Part of a small language model's weights.
Size: width 192, MLP 256 SwiGLU, vocabulary 8192, 6.18M parameters.
Architecture: RMSNorm before each block, rotary positions, no biases in attention or MLP, untied embeddings, attention and MLP in parallel.
MLP neurons of a small language model. Each row is named by its layer, matrix (gate and up: input weights) and neuron, and shows model dimensions 0-127. Each number is 128 + 32 x the weight over its row's rms, rounded and kept within 0 to 255. A neuron's up and down rows have the sign that makes its largest values positive.
After each neuron's rows, "fires after" lists the tokens most often just before its 100 highest values on Wikipedia text that the model never trained on.

L8.gate18 [193  77  66 151 105 171 127 142 170 169 159 122 110 126  68 109  94 176 147 117  86 141  97 126 142 132 158 109 126 124 124  97 132  80  97 138 143 134 112 171 163 188 146 145 107 140 148 167 106  90 133 135  54 123 144 125 192 140 113  96 100 121  93 167 120 121  87 167 121 106 160 101 144 119 122 134 142 154 124 123  65 121 178 105 147 157 159 164 178  93 156 114 163 134 110 125 147 116 193 153  85 110 137 152  86 115 159  84 136 175 113 138  94  94 125 149 182 168 151 170 138 121  94 136 124 125 115 136]
L8.up18 [124  88 154 137 148 150 101 107 147 160  71 112 141 143 150 214 131 154 126 121  96 127 100  78 179 144 101 172 170 130 152  84 120 137 117  77 105 123 161 151 138 158 142 169 138 139 114 133 142 173 143 104  94 139 129  74 121 134  57 139 142 136 139 194 109 169  14 131  92 168 145 105 162  85 125 125 128 137  66 107 130 175 111 186 137 102  81 170 103 120 129 200 142 159 124 184  91 102 158 122 152 156 153 166 143 120 152 188 142 147 101 167 106  87 171 132 137 164 106 170 180 124  77 123 154 108  67  67]
fires after: "\n", " known", "\n\n"

L6.gate200 [101 145  62  99 171 123 110 126 107 114 126 151 174  75 138 140 105 219 129 130 149 145 180 133 143  94 144 131  66 111  99 169 129 110 141 120 139 123 124 149  49 136 148  74 150 115 106 137 127 148 135 187 104 132 128 146 165  89 120 164  96  95 125 104 112 137 166 140 182 118  83 174 104 124 169  92  94 114  86  95  72 123 164  98 104 180 128 111 133 199 132  93 140 134 166 120  94 146 101 124 208 155 148 137 135  69 129  86 125 134 124  96  90 120 104  91 122 216 107 153 146 160 123  92 138  50 119 140]
L6.up200 [150 141 153 116 120 154 125  93 133 144 126  85 135 140  91 112 143  85 173 135 158 149 117 126 165 101 132 146 164 103 129 156 144 191 109  88  57 140 155 133 112 110 123 107  89 119 109 168  84 120 107 143 167 107 101 119 141  99 136  83 122 103 176  93 101  80 162 146 147  68  83 126 144 115 116  94 126 109 128 104 159 151 123 169  69 164 118 115  95  83 149 103 178  71 214  89 148 103 106 200 187 156 157  99 156 142  94 140 120 144 147 135 145  95  96 121  86 124 138  81 128 124 104 165 143 155 152 209]
fires after: "\n", "-", "CE"

L3.gate68 [ 61 110 114 233  87 166 116 155 130 161 104 112 123 135 194 134 136  96 117  73 151  91 148 134 119 166  97 174 168 165 149 140 139  98 114  87 156 161 176 175 109 125 157 161 153 107  82 144  47 148  91  84 137 165  77 159 128 110 150 159 114 101 175  96 107 128 131 165 113 177  84  93 134 130  92 151 181 105  70 160  97  95  87 109 142 143 159 151 141 183 158 110 136 170 149 113 128 100 102  92 160 156 134 121 158 121 140 137 122 157  84 165 150 130 132  95 128  98 104 100  60 101 141 153 173 147 140 196]
L3.up68 [140  81 131 156  50 133 156  96  65 125 149 141 107 169 109 174 164  77 173 104 175 103 164  91 100 153 114  98 154 103 131 137 124 113 125 142 152 120 123 149 136 134 118 171 167 180 129 146  59  94 110 100 107 122 149 141  81 178 161 154 129 111  98  99 109 131 149 106 112 144 150 176 143 114  84  99 197 133 138 144 109 128 190 125 124  67 169 114 120 127  92 128 122 133 193  94 157 112 176 135 149 145  72 130 138 114  95 123 161 135 143 182 156 132 156  86 134 112 150 126  74  75  70 179 137 122 178 225]
fires after: "."

L6.gate233 [ 89  62 134 131 112 113 138 148 115  92 142 129 155 122 159 137  97 184  53 135  89 161 120 119 127 154 187  76 134 140 169  65 134 171 130 196 106 123 151 127 114 135 131 110 123 120 146 100 146 136  68 101 141 176 138 121 143 142 140 127 135  94 109 172 143 127  73 233  92  90 131 136 120 143 117 105  99 121 116 175 131 118 180 108 143 145 168 139 112 124  97  84 103 154 160 151 114 115 158 150 100 115 111 115 124 122 166  97 129 141 142 149  97 160 196 114 187 151 115 101 146 150 136  99  87 145 127  27]
L6.up233 [108 137 181 179  69 142 115 138 114 135 189  75 143 167  86 135 132 173 146 106 133  54 151 145 134 162 185 146 147 153  97 146 141 117 154 177 122 145 186 165 119  95 107 181 108 134 126 160 139  77 156  69 158 131 168 155 164  46 132 154 167 149 174 112 137 114 161  51  85 146 160  85 125 161 107 134 137  89 109 135 111 113 147 136 131 131 192  65 177 121 129 106 146  69 199 127 128 136 133 178  97 130 168 111 125 179 114 139 143 163 134 139 119 130 144  66 153 140 137 178 171 145 137 108 127 100 109 126]
fires after: "-", "/", ",", " Sub"

L7.gate20 [144 152 152 167  93 133 148 109 172 129  97 130 125 120 119 197 112 117 112  84 104  99 187  83 120 101 150 178 220 192 131 149 153 143 180 174 115  96 121 150 126 101 152 113 161  87  79 128 117 101  84 119 158 111 101 115  85  88  77 104 148  92 222 177 115  92 158 109 185 142 127 136 175 107 186 142 125 109 119 131 114 128 126  84 113 134 143  58  95 156 113  61 141 131 120  84 104 115  91 115 159 131 102 114  91 107 162  68  98 129 129 148 142  94 104 148 108 127 112 164 143 138 168  75 130 105 181 113]
L7.up20 [118 127 145 125 141 153 111 152  95 131 127 151  98 100 128 160 169 120 119 141 122 163 124  83 102 140 147 109 173 178 104 208 149  90 121 103  81 137 131 185 156 110 110 171  97 105 140  80 142  79 104 138 122 136 131 111  81 126 100 169 110  67 134 149 130  84 113  69 131  83 120  72 115  85 133 169 102 168 208 185 109  82 138  93  93 154 190 148 137 150 168 101 152  99 159  81 158  95 141 123 156 110 120 122 138 159  78 116  78 106 115  85 113 154  91 128  89 121 164 104 103 115  75 105 117 135 154  92]
fires after: "-", " Su", " un"

L5.gate185 [119 114 104 177 132  77 123 142 140 103 119 168 146 170 122 167 108 192  35 142 152 162 130 136 135 128 137 150  66 149 158 120 162 114 133 130 134  83 112 163 102 121 104 121 126 154 135  61 119 198 119  69 106 105 122 146 142  84 158 122 142 118 172 129 135 159 165 126 124 143 144 125 131 179 134 201 102 174 101 116 137 123 114 114 159 107 146 138  91 182 111 138 119 173 129 102 179 108 131 123 108 174  72  95 129  94 155 108 118  86 154 121  75 115 101 187  75  94 153 145 172 158 119  91 169  96  71 135]
L5.up185 [ 65  90  97 147  84 128 111 100  94 159 162 163 140 112  67 103 123 109 100 117 133 178  66 131  67 127 179 145 127 186  97 189 140 126 168 188  92  93 112 102 111 138 166 135 127  93 126 133 153 132 160  63 138 131 128 100 145 113 185 189 149 116 138 176 129 127  90 114 156 149 159 123  87 169 174 167 144 168 136 147  93  80  42 104  87 156 139 124 145 107 140  63  98  70  97 102 180 120 146 138  99 129 116  89 137 138 155  84 104 137 154 142 115 162 122 122 149 137 174 140 174 110 103 122 144 131 143 107]
fires after: "-", " \"", " up", " semi"

L3.gate251 [145 171 180 171 160 135 108  75 143 197  42 136 163 106 131 177 165 203 132  48 126 196 101 150 128  88 170 127 143 104 184 111  89 158 138 112 154 155 164 175 130 135 125 141  63 141 132 100 100 108 114 113 106 109 108 102 172 115 137  95 100 138 113 153  94  70  72 141 132 102 166 156  92  86 126 160 126  96 139 115 125 171  91 141 107 175 143 144 111 118 150 100 121 177 147 101 133  76 123  89 181 120 178 124 100 154 108 110 108 146  96 108 173 183 113 143  73 199 121 183 186 121 108 113  97 185  80 150]
L3.up251 [100 165 116 155  92 101 155 173 112 147  94 164 228  77 135 157 184 186 129 100 110 129  74 107 111  58 150  58  57 116 183 134  47 165 125 133 154 123 140 121 138 130 115 172 119 159 133  97 159  48 119 123 103 141 136 145 139 124 142 125 113 116 115  88 114 112 128 109  86 106 154 160 127 135 152  94  89 141 148 152 152 106 104 144 142 175 182 156  99 144 167 143  95 188 132 103 138 138 196 120 159 160  81 155 104 133 117 118  97 182 113 111 139 107 122 132 115 159 133  88 147 112 103 140  93  84 178 162]
fires after: "–", " (", "19", "-", "|", "\n\n"

L5.gate239 [164 114 156 147 104 111 112 177 121 109 167  84 162 128  93 173 108 152 125 141 122 187 120 113 113  56 141 140 117 159 106 156 169 175 105 177 147  70 108 132 159 114 126 137 154  60 102 111  92 131  89  69  86 173 158  89 152 103 105 129  51 117 184 143 151 135 154 132  95 143 158 144 118 142 132  69 161 125 157 164  88 132 129 132 113 142 107 136  64 138 135 127 165 154 156 125 125 131  95 157 187 157  86 128 123 140 101 118 130 149  75 164  53 151 141 156 167 136  81 187  97 106 154  83 178  97 154 110]
L5.up239 [120 113 115 161  90 118 152 139  84 188 104 132 140 100 163 140  54  96 124 171 192 149 161 161 120 100 107 138  87 156 123 194 135 172  45 105 126 125 170 114  99 104 119 174 130 120 121 143 120 188 153  84 125  89 149 127 163 126  84 122 126  65 125 179 109 117 134  83 121 160 107  93  82  82 133 162  92 117 117 138  99 150 121 149 101 149 100 177 125  79 129 149 165 160 148  86 113 130 110 122 158 193 142 118  80  38 128 118 130  75  54  91  89 178 102 118 142 124 194 130 147 130 108 115 114 148 112 153]
fires after: " (", "-", " \"", " res"

L8.gate100 [125 121 155 177 120 161 128  97 140  89 116 122  63  60 146 154 147 195 120 125 123 119 117 133 153  74 185 169 157  89 138 131 122 149 117 150  61 116 149 152  86 147  85 139 165 135  63 123 139 130 111 151  69  97 166 134  89 152 135 168 161 109  94 194 111 103  94  73 165 175 166 107 135  72  96 118 132 194 108 140 166 167 127 103 188  97 174 165 113 125 148 138 143 108 135 166 120 167 117 109 138 117 132  74  86  63 170 146 168  78 131 132 110 131 165 151 150 130 105 149 119 182 165 175 161 118 125 144]
L8.up100 [151 119 108 149 169 148  94  76 137 142 122 125 122 118 120 152 165 206 139 100  76 158  86 121 103 168 153 175  87  56 135 130 170 145 151 140 126  76 172 124 114 133 150 157 102  84  99 107  89 152 128 125 105 111 131  74 134 142 137 141 130 142 149 152  80  83 118 163 140 132 162 141 114 110 119 110 107 220  84  91 132 142 167 133 157 134 111  87 156 173 105 148 107 111 146 149 116 126  56 187 146 103 131  93 155  83 136 127 190 108 147 118  92 130 205 132 150 143  86 166  91 131  79 145 120 155 104 111]
fires after: "\n\n", ".", " ("

L3.gate97 [183 151 128 127  93 129 180 134  64  90 115 195  87  69  93 158 127  94  76  88  63  79 111 173  93 132 123 131 153  89 105 102 144 142 104 145 137 166  59 121 123 155  79 103 155 100 165 160  84 105 115 103 114 153  77 177 158 166 114 140  82 116 122 156 141 137 116 180 146  91 170 162 152 126 179 115 130 165 116 113 147 166 130 159 125  53 113 149 121 147  74 101 106 116 147 118 129 129  81 180 120 178 129  74 128 132 106 130 171 123 136 165 132  78 100 137 141 150 107 127 121 126  77 121 145 141 113 104]
L3.up97 [132 104 103 106  65 169 171  93  66 144 136 177  69 140  55 171 121 147 108 177 102 119  73  86 145 116 150 183 163 124 117 116 134 167  48 124 153 183  83 100  92 106  71 139 143 126 149 136  45 167 151 134 113 148 142 171 137 183 160  71 147 100 152 120 143 150 131 106 113 125 147 175 137 130 155  87 139 110  86  65 137 197  99 166 147  76 140 127 138 114 103  70 140 101 124  99 133 156 113 151 110 182 213 124 177 159  97 129 126  79 172 156 165 109  56 114 151 167 132 124  93 133  83 111 116 162 129  98]
fires after: " such", " well", "\n", " known", ","

L5.gate30 [134 144 152 159 146 144 198 104 136 115  86 170 108 131  97  78 138 140  96 185 149 138 122 129  99 159 119 107  85 116 195 110  89 106 144  94 152 132 127 151 119 144 164 123 155  74  71 166 156 180 119  92 107 172 180 138 164 182 100  91  45 108  93 170  78  60 129 151 126 171 170 154 182  97 161 158 146 127  60 105 146 163  98 135  70 172 108 147 120  98 117  81  88  87 160  60 174 143 136 133 109 124 116 143 147 134  55 112  86 166  78 116  93 124 157 162 162 141 149 170  93 123 133 119 154 116 135 139]
L5.up30 [139 142 141 137 113 115 124  43 115 120  78 163 129 186 100 129 110 188 129 203 120 186 121 158 113 150 148  94 124 101 134 122 113 119  91 185 127 124 171 170  86 198 109 120  99 137 105 144 116 139 106 118 112 121 105 163 124 111  69 118 145  61 111 141 147 118  80 126 104 142 163 147  86  43  93 122 135 126 164 136  88 174 110 137  78  85 100 145  83 141 179 137 143 106 113 146 117 150 166 127  97 188  95 188 106 122 128 135 147 100 128 113 112 181 115 172 150 106 200 117  82  70  99  89 117 125  92 116]
fires after: "-", " (", "\n\n", " \"", "\n", "="

L7.gate113 [ 86 154 139 107 114 122  66 130 167 108  70 130 131 103 109 157 137 105 143  53 122 152  94 156  65  97 143 164 175 108 147 101 184  96 110 169 106 135  99 111  78  97 155 115 153  77  67 206 120 109  95  83 128 153 126 122 162 120  82 148  83 211  50 146 105 115 131 164  73 128 103 141 166 117 127 104 140 152 172 107 133 142 112 110 113  94  86  87 135 106 117  54 164 151  89 123 162 132 111  86 119 153 182  91 102 151 160 139 160 141 104 163 150 115 123  96  85 134 142 173 134 134 109 148 159 191 134 154]
L7.up113 [126 105 136  72 146 114 132  69 194  75 138  83  91 128 115 151 115 161 152  90  79 149 115 159 118 113  80 108 171 120  96 131  98 149 152 125  90 123 131 118 137 130  96 153 107 151 146  58 167 133 123 164  84 103 135 126 126  94 129 136 127  79 103  92 101 120 114 126 140  96 119 146 160  89  68 154  91 161 191 127  77 160 116 176 168 158 130 122 139 130 184 153  48 116 151 133 143 175 162 145 128 156  97 188  76 105 131 112 220 132 132 125 123 123 128 109 114 167 130 150  92 115  70 104 164  47 120  74]
fires after: " (", " \"", "\n", " te", "\n\n", " he"

L6.gate121 [139 131 150 134 155 160 178 156 163 118 138 105 109 106 117 158 121 122 135 136  63 119 163 122 103 108 109 145  78 179 148 117 144  79 127  99 211  95 114 133 115 135 105 109  96 121 108 104 169  77 126 120 151 119 161 178 127 133 128 178 166 110  79 137  87 148 103  71  93 158 150  88 107 174 135  86 114 165 118 155 132 140 167  62  93 180 193 131 104 109  95 114 167 159 124 114 166 130  57 139 169 142  94 170 106 119 161 100 167 118 135 160 179 104 126 136 131 118 106 120 159 133 102 169 208 139 121  86]
L6.up121 [153 134 170 116 134 142 116 145 136 181 186 111 118 104 127 133  92 120 118  92 101 159 163  67  80  79  97  79 113  87 139 100 158 150 127 142 153 156 129 168 170 138 139 119 174 116  81 125 165 114 108 152 129 107 162  92 135 141 182 155 167 178 104 117 128  82 124 138  73 129 136 122 104  83 115  85 178 138  71 139 162 117 132 135  93 155 193 154 114 131 166 197 171 109 118 115 119 110 129 205 102 157  65 178 138 133 135 125  88 149 131 115 153 171  79  79 112 142 115 114  45 141 186 130 165 158 116 120]
fires after: " the", " Sa", " Ale", "ba", " Mi", " Cha"

L2.gate133 [134 139 130 146 148 140 138  49 164 119 140 146 156 109 181 196 158 119  89 140 137 140 127 161 148 137 163 160 216 191  88 160 146 156  94 151 134 171 160 139 153 189 164 107 134 121 142  62 110 134  52 109 145 118 150 153 129 130  98 163 103 125 107 124 100 123 151 169 129 129  50 120 115 109 167 178 145 130 175 131 152 167 151  90  68 174 187 156 177 153 130 112 144 114  87 147 100 105 123 107 109 183 153 126 127  85 126 125 158 137 168  96 148  72 127 147 122 118  61 152 118 140 185 135 167 128 107 116]
L2.up133 [153 157 155 127 162 142 155  67 200 119 104 175 133  96 118 140 169 118  56 136 105 137 143 183 142 140 127  94 188 171  92 186 161 124 179 130 140 124 119 123 139 160 127 126 129 118 173  83  86 144  86  98 154 133 153  93 138 140  71 155 113 133 137 104 142  94 120 180 118 180  62 113 101  80 140 103 155 114 132 110 159 155 160  93  77 182 228 113 133 187 130  73 109 141 154 199 136 132 191 154 154 109 130 155 115 137 162 100 117 123 124 146 117  90  81 115 133 159  64  59 136 151 143 164 182 115 108 129]
fires after: ",", "=", "-"

L7.gate210 [117 113 136  83 125 118 179 123 130 108  74  27 163  84  84 138 189 106 210 129 122  74 142 129 106 120 163 142 167  81 127 133 153  94 150 151 125 118  86 126 135 174 172 124 114 134 134 123 135 154 153 130 171 172  77 128 143 148 100 102 115 122  87 126  96 131 133 171 163 133 101 120 151 150 140 125 204  98 170  50 114 137  86 113 107 116 206 120  89 152 139 178 141 201 140 174 111  75 158 119 111 109 123 169 148 111 117  70 108 100  97  86 109  63 163  84  68 139  74 127 112 149 210 118  93 106 121 132]
L7.up210 [117  89 130 117 144 130 122 127 119  90 128 145 121 151 105 156 100 136 127 171 105  91 131 102 110 102 184 142  97  98 170  89 122 133 195 125 139 159 115  95  48 143 136 111 185  39 119 197 141 109  94  91 138 143 134 139 129 130  56 184 110 159 159 106 108 127 173 135 141 158 159 127 155 169 107 191  78 161 155 110 160 173 161 102 171 124  60 148 175 108 130 116 111 117 159 106 138 131 171 152  72 131 118  71 155 148 133 156 138 144 109 108  96 112 101 126 129  97 175 120 124 122 102  87 119  93 135 170]
fires after: ".", "#", "-", " over", " Sho", "–"

L2.gate114 [190 122 171 106 127 157 157 138  81 163 146 163 110  64 158 121 102 151 131  97  92 110 111  58 161  83 123 115  93  79 145 108 152 108 193 111 146  91 162 153  82 156 125 142 120 162 101 166 237 148 138 156 158 161 137 132  81 118 160 123 134 152 129 145  90 135 123 165  96 142 104  91 130 101  86 161 164  74  82 125 100 148 128  80 120  96 121 174 130  98 101 128  93 109 138 121 126 147  89 168 165  97 149 124 155 121 136  77 116  55 153  97 128 188 158  64 106 118 158 183 157 123 139 151 152  88 155  84]
L2.up114 [185  96 171 185 130 160  96 102 100 185 134 156  67 142  64 183 179 125 141 116 124 117  79  92 150 145  97 142 108  95 162  80  99 117 148 102  96 139 110 115  70 183 104 184 124 154 130 169 130 136 113 148 161 129 132  90 104  98 127 149 116 100 105 135 108 135 106 114 135  82 123 130  93 122  81 119 191  88 122 111 122 129 148 119 139  98 108 150 135  20 117 134  90 146 154 120 132 138 108 134 130  80 169  93 120 147 120 111  75 148 102  98 125 133 161 144  68 125 172 131 186  72 121 122 115 124 173  80]
fires after: ".", "–", "-", "/", " mor"

L8.gate42 [132 145 120 181 104 115 178 168 171 151 107 148 109  85 149 197  83 128  93  93  62 139 138 175 157 150 158  80 136 147 133 104 116 162 156 126 139 122  36 156 114 161  94  95  78 166 140 141 111  68 181 105 174 154 182  91 144  82 142 189 120 113 162 138 164 131  89 158 172 123 124 128 105 103 125 122  48 165 115 180 109 139 115 119 152  95 219  94 156 120 160 131 174 159 106 111  97  93  61 114 150 143 154 135 108 138 151  88 134 176 156 174  86 106 103 160  94 121 154 161  69 205 110 112  61 141 123 141]
L8.up42 [165 115  74 136  94 106 120  98 163 169 166 162 174  46 138 167 109 126  99 138  94 102 152 142 116 111 168 108 153 118 122  80 157 153 177 182 118 127 112 140 105 189 114 145  61 112 126 108 191 125 108  54 148  93 143  89 170  99 105  92  82  93 174 170 125 110 112 146 129 111 137  90 136 139 115  87 131 141 145 135 163 107 166 150 179 133 128 181 106 177 191 144 147  84 140 126  72 127  85 106  73 169 161 137  57 120 101 141  86 129 131 137  65 150 145 149  84 152  99 121 153 162  82 154  94  93 152 132]
fires after: "-", "\n", "\n\n", "|"

L6.gate135 [186  99 136 109 129 155 102 127 183 142 145 116  85  83 117 122  86  71  91 147 113 143 132 119 124 185 106 113 133 141  90  89 142 103 176 153 138 113 105 149 119  89 158 162 137  73 194 141 129 109  90 163 112 163  89 164 163 113 130 149  99 148 117 142 123 179 118 167  80  98 117 131  65 105 105  99 145 169  86 126 136 140 130 127 127  82 176 108 129 133 145  91 123 142 163 116 131 157 116 129  97 133 148  92 124 126  97 125 137  96  85 139 129 154 174 169  71 178  90 133 180 171 145 186 109 170 152 119]
L6.up135 [100 123 142 102 143 137 136  76 138 199  72  99 127 122 135 131  90 123 132 140 124 133 122 135 103 163 172 125 106 201  92 103 146 125 119 135 126 164 106 137  90 177 150 174 127  96 100 143 111 102  50 147  85  70 141  97 169 147  70 128  81  91 157 164 128  85 136 167 186 130  76 114  95  78  79 166 118 130 186 145 106 162 134 150 121 122  88 139 112 127 107  79  98 158  89 129 107 127 187 100 111 123  70 138 159 147  88 121 144 147 122 110 145 121 125 107 183  69 163 159 125  96  85 110 134 144 113 198]
fires after: " |", "\n\n", "|", " on", ":"

L8.gate124 [151 115 169 163  97 118  55 106 180 123 116 196 167 159  80 170 100  68  83 129 122 106 146 123 170 105 150 197 155 113 115 124  98 126 164 153 158 119 122 195 107 117 136 140  91 119  92 110 129 138 163 126  98 113 108 161 127 104 135 142 146 206 153 125  99 131 196 157 145 112 104 116 121 102 116 119 107 128 216 112 150 154 119 132 133  91 152 150 109 118 160 149  78 131 125  91 125 124  69 139  93 122 174  89 186 121 111 106 159 127  73 174 123  29 176 118  94 141 198 212 109 163 113 134 132 143 144  92]
L8.up124 [112 132 122  99 109 166 164  66  92  89  94 132 129 137 109 126  91 148 116 120 145 110 174 113 177 140 208 118 138 145 143 140 141  71 134 146 162 158 160 117 138  99 110  97  67 129 133 131 151 116 186 157 146 151 156 111 129  91 156 150 141 100 142  97  93 171 142 194 109 148 126 110 114 156 108 137 169 138 181 118 159 164 107 121 119 155  48 160 112 153 118 148 147 144 118 143 166 109 150 158 144 150 131  85 121 124 133 145 129 196  85 128 131 169 135  86 149 124 160 146 135 114 195 118 196 163 124 111]
fires after: ",", ".", "\"", "ta", " t", " qu"

L5.gate2 [ 68  77  93 140 108 155 102 116 101 130 106 111 168 147 120 182 103 139  97 138 161 135 167 102 113 171  60 137 129 107  76 139 124  56 106 121  80 151 152 111 109 123 127  34 132  86 135 118 162 113 156 140 121  91 123 143 139 132 117 175 103 146 141 124 128 125 156 101 152 154 107  85 123  68 133  89  55 128 143 158 118 157 127 185 135 136 162 110 103  79 145  77 143  61 134 156 116 129 194 125 164  78  58 147 178 132 135 180 139  89  60 125 177 107 130 143 185 145 151  93  85 125 102 132 156  80 198 125]
L5.up2 [109 128  80 123 165  89 107 150 142 155 165 182 115  76 165 158 134 137 141  91  57  92 132 127 138 132  47 110  95 151 149  95 166 142 106 128 125 152 117 135 173 148 107  96 133  84  92 194 141 115 137 140 141 168  86  88 125 137 121 130 123 178 189 100 152 124 103 122 142 154 102 102 175 128  93 104 120 123 175  59  80 151 121 199  85 190 141 102  76 141 161 171 177 145 110 106  92  90 129 140  95  93 135 110 169 122 124 169 112 128 157 113 161  81 136  83 140 159 130 100 110 152 127 145 120 181 143 112]
fires after: " |", "°", " Sa", " Ale", " Di", " Tri"

L5.gate94 [120 111 146 124 132 129 108  75 119 118 118 127 101  51 164 217 136 107 163 141 132 136 123 166 111 101 135 120 120 212 136 160 150 125 165 129  92  92 195 146 113 136 144 112  93 128 117 133 167 139 163  95 125 185 123 185 114 162  92 107 161  79 187 127 166 110 142 168  85 201 102 167 128 128 122 175 139 179  99  96 105 105 164 125 105 123  88 140 144 164 138  79  81  58  97 139 113 111 135  89 169 149 147 123 160 176 144 126 116  94 155 132 124  89 106 114 170 138  94 104 107 105 145 135  89  65 109 107]
L5.up94 [172 151 122 161 156 153 146  91 109 140 107  86 159  51 144 117 122 121  94 122 134 141 100 124 194 197 149 127  97 161 159 121 203 142 153 110 128  73  80 132 149 139 110  99 134 182 134  92 134 132  85 148 117 116 115 103  96 120 142 192 122  94 120 130 164 120 121 218  98 135 129 134 158 124 106 113 168 109  97 134 115 106 165 124 143 146 195 154 185 132 192 165 119 115 169 105 124 120 218 130 105 113 117  88 115 152 119 119  85 188  96 132 132 106 116  81 108 168 133 190 104  89 127 107  78 178 122 123]
fires after: "-", " (", "(", "/", "n"

L5.gate165 [158 103 130 203 162 132 160 139 138 107 141 140 121 183 131 174 112 125  95 142 126 167 153  90  90 149 206 166  29 118 185 163 204 130 166 151 121  85 121 162  66 155 124 160 115 115  87  94 102 128 134 122  80 116 167 114 134 109 148 146 142 104 117 167 108 110 109 135 160 127 129 139 136 110 188 220 120 135 131 107 155 156  76 134  78 129 126 101  97 206 143 133 178 173 175  73 140 172 128 172 128 105 132 114 164 131 126 165 153  94 126  89 139 149 180 164 118 117 136 120 146 123 137 143 138 189 127 137]
L5.up165 [162  77 132 138 129  98 168  88 158  77 163 117 135  95 141 142 115 101 154 103 175 160 128 113 103 174 129  88 146 199 122 127 142 163 153 105  97 123  91 144 154  87 129 132  83 111 171 100  90 149 141 100 145 126 110  56  64 228  87 186 122  80 144 160  97 138 154 143 149 143 169 110 139 163 121 103 154 138  80 122 173 112 163 101 115 162 157 142  71 114  95 117 176 149 120 150 144 177 142 224  69 135 165 113 111  72  97 120 131 168 109 111 146 177  75 202  75 140 113 115 125 101 150 163 136  98 142 143]
fires after: "-", " (", " \""

L6.gate113 [ 48 160 101 192 148  80  58 174 121 159 161 203 137 139 163  97  93 132 137  77 184  82  60 148 152 153 165 117 175 152 147 138 121  59 220 154  97 107 150  86 122  81 178 157 154 146 143 183 109 139 129 138 119 118  73 186 155 133 114 142 123 162 138 131 146 105 108 159  98 106 175 120 127 105 106  94  84  99 149 165 117 134 176  83 121 218 105 151 106 125 160 159 135 133  89 114 128  83 108 156 105 148 136 138 143 129 156 114 136 156 131  79 121  96 169 156 197 119 130 129 101  90 144 114 206 126 124 155]
L6.up113 [ 84  96  96  95  51 105 139 111 178 161 114 141 110 140 131 121 114  84 112 118 118 109 144 135 116 188 138 181 117 129  94 137 161  90 114 116 157 152 141 178 121 137 116 131 129 113 118 127 121 120 107 116  65 124 175 103 127 164 147 111 128  88 165 160 144 171 157 180 129 116  95 119 141 101 126 166 121 112 163 210  82 176 129 113 135 118 190  99  64  72 113 113  60 164 138 123 173 128 155 158 140 147 133 126 138 146  97 129 135 161 115 181 135  89  84 133 121 143 120  80 143 149 150 142 182 154 148 145]
fires after: ".", ",", "\n\n"

L5.gate172 [100  75 113 216 172 131 128 126 145 192 129  84 136 148 117 161  73 183 156 175 112 152 126 165 138 152 169 146  90 127 139 157  95 125 113 129 122 130  80 143  85  73 105 167 101 143  85 122 139 120 128 151 118 144 127  88 214  46 126 139 116  85 154 141 130 115 135 165 169 106 147 106  78 128 120 123 163  85 140 124 131 128 118  95 109  96 139 147 156 128 119 166 149 116 189  90 147 175 134 175  81 118 105 148 156 115 117 147 134 166 174 151 120 120 106 128 161 141  89 194 162  83 113 126 166 170 112 103]
L5.up172 [ 96  72 163 160 153  91 167  95 115 134 139  85 158 114 144 152  57 130 136 105 109 162 161 145 141 152 132 121  97 120 122 155 132  97 121  69 114 130  81 110 123 134  88  90 113 171 137  83 162 140 133 107 100 172 161 102 117 109  95 183 177  88 135 119  55  91 160 138 104 187 112 115 147 201 129 186 138 160  66 104 125 113 166  79 141 100 126 156 134 161 133 141 148 106 163 136 159 173  88 171  96 128 133 147 113 152 181 114 153 151 139 151 134 175 102 108 185 133  96  90 190 109 211 174 112 166 147 113]
fires after: "-", "/", "M", " sq"

L2.gate240 [ 80  77 119 161 175 138 111 115 122 167 139 134 189 106 142  86 112 130 163 149  92 161  88 135 172 142 176 114  91 105 102 119 153 144 123 155 103 123 176 120 142 136 185 109 130 142 117  98 120 110  87 141 138 133 141 141 101 163 170 160 144 117 202 151 133 113 183 167 115  74 181 155 156 135 145 126  62  58 130 124 122 171  86  99 101 159 185 166 123 144 127  94 204 100  71 159 125 154 167 147 152 141 149 142 130 136 139 192 146 166 140  95 183 174 136  79 116 109 127 106 111 116 132 164 119  79 128 112]
L2.up240 [150 114  97 158 191 117 126  80 170  83 154  95  88 137 154 124 139  28 124 142 175 163  57 145 174 141  83  97 114 171  88 119 126 127 118  91 187 182 127 118 166 140 148 122 164 113 156  92 109 140 163 132 131 139  89  72 114 159 127 159 131 117 155  91 119 129 119 114 195 150  92 163 123 131 158 193 124  75 168 140 123 100 156 155  92 117 133 193 140  89 126 109 177 152  61 151  75 107 116 129 169 151 104 107 162 139 149 162 147 140 111 128 203  96 139 178 120  82 104  97 140 181 143 178 113 170 122  99]
fires after: "\n\n", " sq", "+", "-", "sq"